MLP neurons of a small language model. Each row is named by its layer, matrix (down: output weights) and neuron, and shows model dimensions 0-95. Each number is 128 + 32 x the weight over its row's rms, rounded and kept within 0 to 255.
After each neuron's rows, "fires before" lists the tokens most often just after its 100 highest values on Wikipedia text that the model never trained on. A number after a token or word is its count.

L5.down222 [121 142 138 125  78 161 144 138 127 120  90 175 137 131  96 135  89 142 128 112 161 155 168 123  61 142 142 108 191 159 164  95  93 189 111 118 146 143 128 164 174 122 157 128 169 148 175 152 142 144 162 160 155 159  47 108 101 101 151 121 111 124 101 192 134  97 168 133 138 141 171 149 145 141 123 111 140 132 119 131 108 128 137 126 100 144 153  65 106 170 144 165 206 145  93 133]
fires before: "=" 96

L5.down296 [ 95 119 101 156 160 128  99 113 105 156 126  77  92 138 166 112  94 123 132 119 171 139 193 120 122 112 122 158 155 223 133 175 140 138 119 113 108 124 176 153 163 129 111 117 113 115  91 167 121 133 177 132 161 118  87 108  98 129  99  91 115 120 111  94 141 173  95 153  60 138 124 144 133 124 177 142 131 171 135  98 123 127 151 102 130 135 109 145  76 118 146 193 162 148 159 156]
fires before: "." 47, "oma" 4, " United" 4

L5.down204 [ 82  97 166 142 120 116 125  81 144  91 129 164 140  98 116 141 114 153 101 178 123 102 105  82  43 145 152 100 136 117  97 131 103 231 108 123 174 154 116 168 185 138  84 149 149 158 133  97 142 113 128 156 103 155 134  92 130 153 128 168 110  86 147 206 139 110 143 156 131 102 113  98 125 134 128  89 104 134 140 158 143 153 181 123 117 132 119 142 117 160 160 134 182  86 129 124]
fires before: "=" 28, "-" 22, "," 14, " 4" 4

L5.down817 [146 132 144 155 136 116  97  81 137  92  95  89  95 124 135 139 105 159 119 121 158 112 146 126 174 156 138 177 144 142 158  64  80 142 109 143 113 137 152 126 140 135 142 168 114 113 116 154  95 144 101 100 121  98 164  99 123 125 142  98 109 102 127  83 145 156 114 156  95 121 114 218 140 126 115 154  90  98 145 110  66 176  73 176 123 135 106 174 124 197 147  94  66 124 119 181]
fires before: "." 18, "1" 10, "5" 8, "8" 8, "0" 7, " |" 7

L5.down721 [ 91 146 148  58 171 138 100 125  72 164 133 120 125 136 116 148 140 146 102 156 115 160 116  99 146 175 162 150 171  78 150 153 125 123 129 136  99 148 111 162  98 181 150 171 124  80 159 115  62 245 123 105  83 123 143  58 152 123 180 154 109 125 119  70 131 140  71 129 186 127 160 164 117 148 185 106 156  99 166 141 136  99 116  76  76 224 100  87 138  86 142 122  80 152 134 130]
fires before: "." 55, "ss" 6

L5.down751 [116  82 151 169 117 121 102 138 115 127 152 118 127 133 124 178 110 137 120 134 170  77 123 153 105  80 108 127 168 127  94 174 160 178 131 136 145 176  81 160 146 119 165 161 153 107  95 160 110 120 148 189 135 110 140  84 104 116 115  72 170 133 116 126  99 180 106 135  93 137 195 176 213 141 144  77 106 189 131 118 121 146  95  99  82 189  96 204 125 133 146  87 129 144  93 116]
fires before: "\n" 45, "," 18, "\n\n" 7, "." 6, ";" 4

L5.down67 [119  68 122 131 115 112 100 132  94 106 146  91 139 113 135 173 119 152 132 136  91 112  98 136 140  80  92 136 176 107 138 122  59  77 114 138 105 129 141 135 157 138 101 107 125 163  75 185 160 173 110 116 131 128 140 179  94 170 154 153 135 125 156 159 139  93  82 112  86 169 152 237 157  71 141  99 157 119 100 125 146 112  99 154  75 147 141 122 101  68  62  86  89 138 153 173]
fires before: "." 38, " |" 26, ";" 11, " (" 6, " m" 5

L5.down345 [161 198 120 123  79 208 134 131 107 112 142  55  63 173  62 144 157 175 135 141 116 144 138 133  76 126 186 178 116 148  93 112 126 126 149  89 126 146 174 112 190 142 106 155 148 117 157 129 170 144 126 137 157 122 146 119 122  98 102 138 187 107 148 115 174 172 124 131 154  91 123 134 114 138 153 156  39 132 124 106 110  78 155  67 131 157  93 100 111 169  87 111 113  98 177 160]
fires before: " |" 98

L5.down674 [106 158 154  70 175  61 138  62  99 135 187 116 119 112 174 127 153 157  96 139 100 125 141 140 129 105 147 143 104 148 147 109 116  55 107 121  82 121 131 123 151 132 120  77  84 152 120 152  69  85 153 117 145 152 145 123 117 107 128 153  94  58 163 168 131 137 139  75 105 212 117 126 176 104  71 142 183 174 188 242 143 124 110 148 108  96 125 156 123  74 121  70 121 150 161 137]
fires before: " of" 24, "," 17, "." 10, " and" 9, "s" 9, " in" 4

L5.down428 [126 118 127 153 139  67 131  99  97 138 140 131 130  97 103 115 135 150 104 128 155 160 111  71 162 106 132 151 121 100 126 133 170  85 131 171  98 137 128 175 146 123  90 124 136 158 189 128 115 147 150 110  56  94 173 115 138 152 181 138  99 166 111 153 141  74 126 171 150 108 153 158 140  59 169 165 165  95 147 111 184 124 173 130 138 129 113 136 145  94 155 128 162 100 148 131]
fires before: "." 89

L5.down519 [148  73 111 153 125 113 141 140  88 148 132 126  91 162 122  70 167 183 108  87 159 199 106 108 179 116 107 165 116 100 104 117 206 152  94  54  32 104  97 172 112  91 133 118 161 111 133  71  88 133  71 154 102 153 139 126 125 163 152 115  90  95 112 132 134 124 141 160 135 168 157  72 139 137 146  89 143 157 161 156 127 133 176 101 115 130 103 126  78 110 162 160  76 167 167 144]
fires before: "s" 74, "es" 6

L5.down89 [ 97 108 116 151 178 143 145 126 107 143  77 148 164  46 183  71 137 153 151 126  90 153 132 149 159  97 124 112  80 100 120 140 200 164 131 114 143 128 127 138 131 177 105 136  98 156 104 148 106 106 173  90 147  93 105 136 139  89 140 143 207 142 147 113 169  97 159  91 140 168 130 146 171 113 163 126 131  79 148  91 142 100 154  88  78 171 159 109 125 117 159 180 159 137  87 109]
fires before: "," 51, " (" 10, "." 9

L5.down709 [128  65 123 137  94 110 134 108 217 102 165  82 163 140 158 105 175 188 102 151 116 160 139 190 154 172  75  87 146 120 135 147 168 123 129 157  90 130 112 166  66 168 137 145  86  91 127  95  78  94 134 147 167 122 112 134 121 125 154  86 188 126 144 127 175 130 133 102  93 150 169  92 108 138   4 148 115 132 140 165 143  84 129   7 128 151 121 166 111 175  78 137 124 187 133  95]
fires before: "ed" 42, "ing" 24, "d" 10, "es" 5, "s" 5

L5.down885 [ 81 156 130 179 112 140  92 136 101 156 122  86 101  83 137  97 129 119 133  82 175 168  86  84  69 161  85 114 100  86 138 135  79 139 147 131 115 143 158 162 162 133 109 122 187 170 158 153 171  83  87 138 114 165 129  91 135 114  87 134 123 111 137 135 144  98 143 141 117 121 173 103 155 139 201 151 113 107  84 105 110 135 132 151 152 158 181 117 169 101 177 140 141 196  90  68]
fires before: "=" 97

L5.down133 [153  91  99 129 172  99 161 158 139  72  71 119 148 151 126 102 108 133 149  81 123 156 146 149  85 136 137  96 112 150 105 167 159 142 142 113 163 146 127 206 129 176 144 126 107 149 143  78 110 111 130 139  87 155 117 150 136 114  55  86  98 114 154 111 105 103  83 130  84 173  96 164 128 156 103 149 155 161 174 121 161 163  78 215 133  96 170  98 172  97 114  85 104 128 137 166]
fires before: "." 42, "'" 12, "ams" 4

L5.down893 [130 168 177 114 122  98 178  70 122  43 150 114 126 165 182  88 141  87 122 167  93 162 126 109 148 175 131  89 150 192 161 114 111 120 101 167  67 148 175 105 163 105 144 124 149 158 136 169 108 122 162 175 142 149 123 114 115 117 108 116  87  87 124 143 157 113 100  88  96 170 125  95 163 108 150 122  87 150 133  95 142 132 151 132 127 116 164  85 182 158 125  40 121 117 145 177]
fires before: "." 23, "," 22, "'" 5, " and" 5, " as" 4, " of" 4

L5.down129 [151 137 147 132 131 139 139  95 135 113 129  73 165  99 155 169  99  89 117 148 150 119 137 132 154 108 107 139 114 118  80 161 108 117 156 162 145 155 202 106 149  97 132  85  67  75  93 150 100 175 153  90 108  75 109 149 143 112  97 104  78  61 138 156 106 102 111 152 131 129 173 123 135 157 157 133 108 168 158  90 135 193  84  84 113  55 177 142 129 120 141 149 111 156 154 111]
fires before: "ion" 23, "ive" 12, "ed" 11, "ing" 8, "ment" 5

L5.down251 [ 99 117 129  63 101 146  94 119 118 106 118 114 128 121 105 115 147 222 143 149  99  81 192 144 174 139 126 182 119 111 125 171 142  95 148 116 172 165 148 110 137 113 142 142 100 132 121 142  69 156 137 135 138 127 118  70 136  59 190 117 151 255  99 145 130 146 138  68 116 105  58 110 116 136 125 126 112 144 114 160 109 107 119 125  60 140 151 255 139 123 103 171  72 124 143  97]
fires before: "|" 76

L5.down864 [133 148  94 163 133 117 151 196 121 128 139 116 146 151 155 136 161 146 166 132 127 155 129 128 102 174  92  93 128 114 178 126 141 132 105 127 131 155  96 107 103 150 152 182 131 124 142  77 140 137 186 166 202 130 109  74  75 127 144 155 132 146 172  91 124 130 134 157 145  91  88 113 158 134 155 138  78  73 128 174 139  97 125  73 182 144 157  94 106 103 100 137 117  96 153 124]
fires before: " |" 54

L5.down340 [143 142 169 134 108 181 123 160 141 101 140 137 136 126 102 144 112 185 130 132 140 123 136 118 122 147 161  52 133 123 148 211  84 175  95 121 137 120 110 139 126 137 139 109 162 149 153 113 126 153 116 124 136 114 167  96 158  88  90 105 143 143  99 177 140 107 149 160 153  82 168  72 183 141 149  96 140 130 105 105  91 107 111 183 102 184 108 124 118 142 119 151 219 117 141 122]
fires before: "=" 83, "y" 8

L5.down29 [120 142 142  67 154 182 139 107  82  82 101 151  66 163  94 100 144 168 133 109  97  72 109 114 112 130  63 149 160 131 140  73 110  87 115 103 160 121  80 139 173  92 168 161 151  92 126 136 178 173  80 116 152 152 115 196 146 115 142 109  90  78 144 143 116  92 123 142 179 104  76 153 143  81  87 137 138 145 143 139 200 121 203  81 160 131 138  96 114 177 116 156 154 160 119 151]
fires before: " |" 60, ":" 11, " (" 5

L5.down590 [ 46 164  54  90  86 129 117 144 130 130 164 115 133 136  92 119  94 130  94 184  95 105 119 177 111 117 192 129 152  86  69  73 147  96 143 162 129 106  88 170 162 116 147  96  99  97  77 122 127 182 163 136 193 100 130 170 167 137 185 158 165 138 112 141 169 120 133  85  97  95 137 137 152 143 125 108  79 139 137 140 126 123 118 110 100 110  92 141 146 112  65 165  91  65  76 173]
fires before: " |" 42, "," 14, "\n" 10, " 1" 4

L5.down845 [ 52 148 168 100 175  90 127 113 146 108 132 125 128 109 125 130 147 135  76 122 109 186 182 165 178  86  84 163 138 138 140 151  91 166 139 120 100 105 161 155 157 149 161 123 185 102  90 144 161  75 192 110 141 116 157 155  85 158 106 141  65 118  93 104  63 157 126 137  68 142 125 136 149 112 135  93 125 142 119 105 147 124  88  99 137 125 151 127 111 162 149 133  83 115 124 137]
fires before: " |" 25, "," 24, "on" 5

L5.down681 [124 134 210  94 160 104 162 147 123 116  90 157 117 135  74 119 127 118 160 191 141 156 128 146 108 121 170 146 113 126 101 183 153 110 160 119 156 119 110 123  85  79 141 167 104  88 121 115  68 138 168 131 114  76 147 125 132  79 102 149 190 155 106  64 138 130 144 130 148 120  83 190 141  77 128 167  75 132 101 148 108 120  68  96  99 155 124 174 194  98 151 184  54 115 164 109]
fires before: "|" 99

L5.down229 [117 109  95 142 124  72  91  70  73 159 183 177 150 100 152 136 159 136 115 128 124  85 109 106 111  95 140 108 134 188 129 117 110 174 137 191 132 119 167  90 124 116 181 181 140 126  85 145 149 129 106 116  59  98 157 106 158 149 166 116 154  97 161 171 134 131 148 147  87 119 132 160 171 171 147 162 166 151 175 164 151 148  86 106  89 163 150 163  87 162 110 154 151 135 137 143]
fires before: "," 50, " in" 17, " on" 9, "." 6

L5.down574 [101 131  69 158 141 103 143 116  96  56 164 138 123 161 163 147 110 194  54 104 133 129 104 113 145 138 187 115 113  62 131 157 109 138 105  85 149  98 101 126 131 144 111  83  89 169 178 169  99 134 100 148 156 156 109 168 108 120 121 179 118 246 114 151 168 106 111  81 134 155 119 134 177 104 128 117 114  95 116 204 145  96  86  94  84 127  99 132 134  92  51 164  92 118 132 145]
fires before: "s" 36, "ed" 10, "d" 5

L5.down136 [117 112 113 211 198  99 127 165 159 117 140 104 124 139 111 171 131 136 103 138 142 140 135 129 145 117  97 170 128 114 151  94  70 150 156 139 114 215 153 132  27 100  47 162 121 112 159 190 144 184 123 142  84 141 131 150 142 106 136  92 149 197  62 115 187 104 110 137 163 150 154 163 181  82 138 123 188 111 118 155 139 108 129 112  74 121 104 144 120  72 100 136  94 150 125 165]
fires before: "on" 49, "." 8, "ona" 7, "ons" 6, "ve" 5

L5.down639 [108 117  79 132 193  86 137 169 123 109  94 160 113 127 179  59 160 129 133 151 121 164 137  96 182 143 122 146 124 116 121 129 118 142 158  99 138  77 168 132 187 102 140  87  98  95  67 161 117 142 134  88 159 123  99 142 101  97 123 168 162 108  69  98 112 115 147 145 148 173 169 145 102 133 139 109  94 107 131 177 129 126  89 106 184 160 191 137 153 141 176 185 143  83 121 132]
fires before: " |" 58, " of" 7, "," 4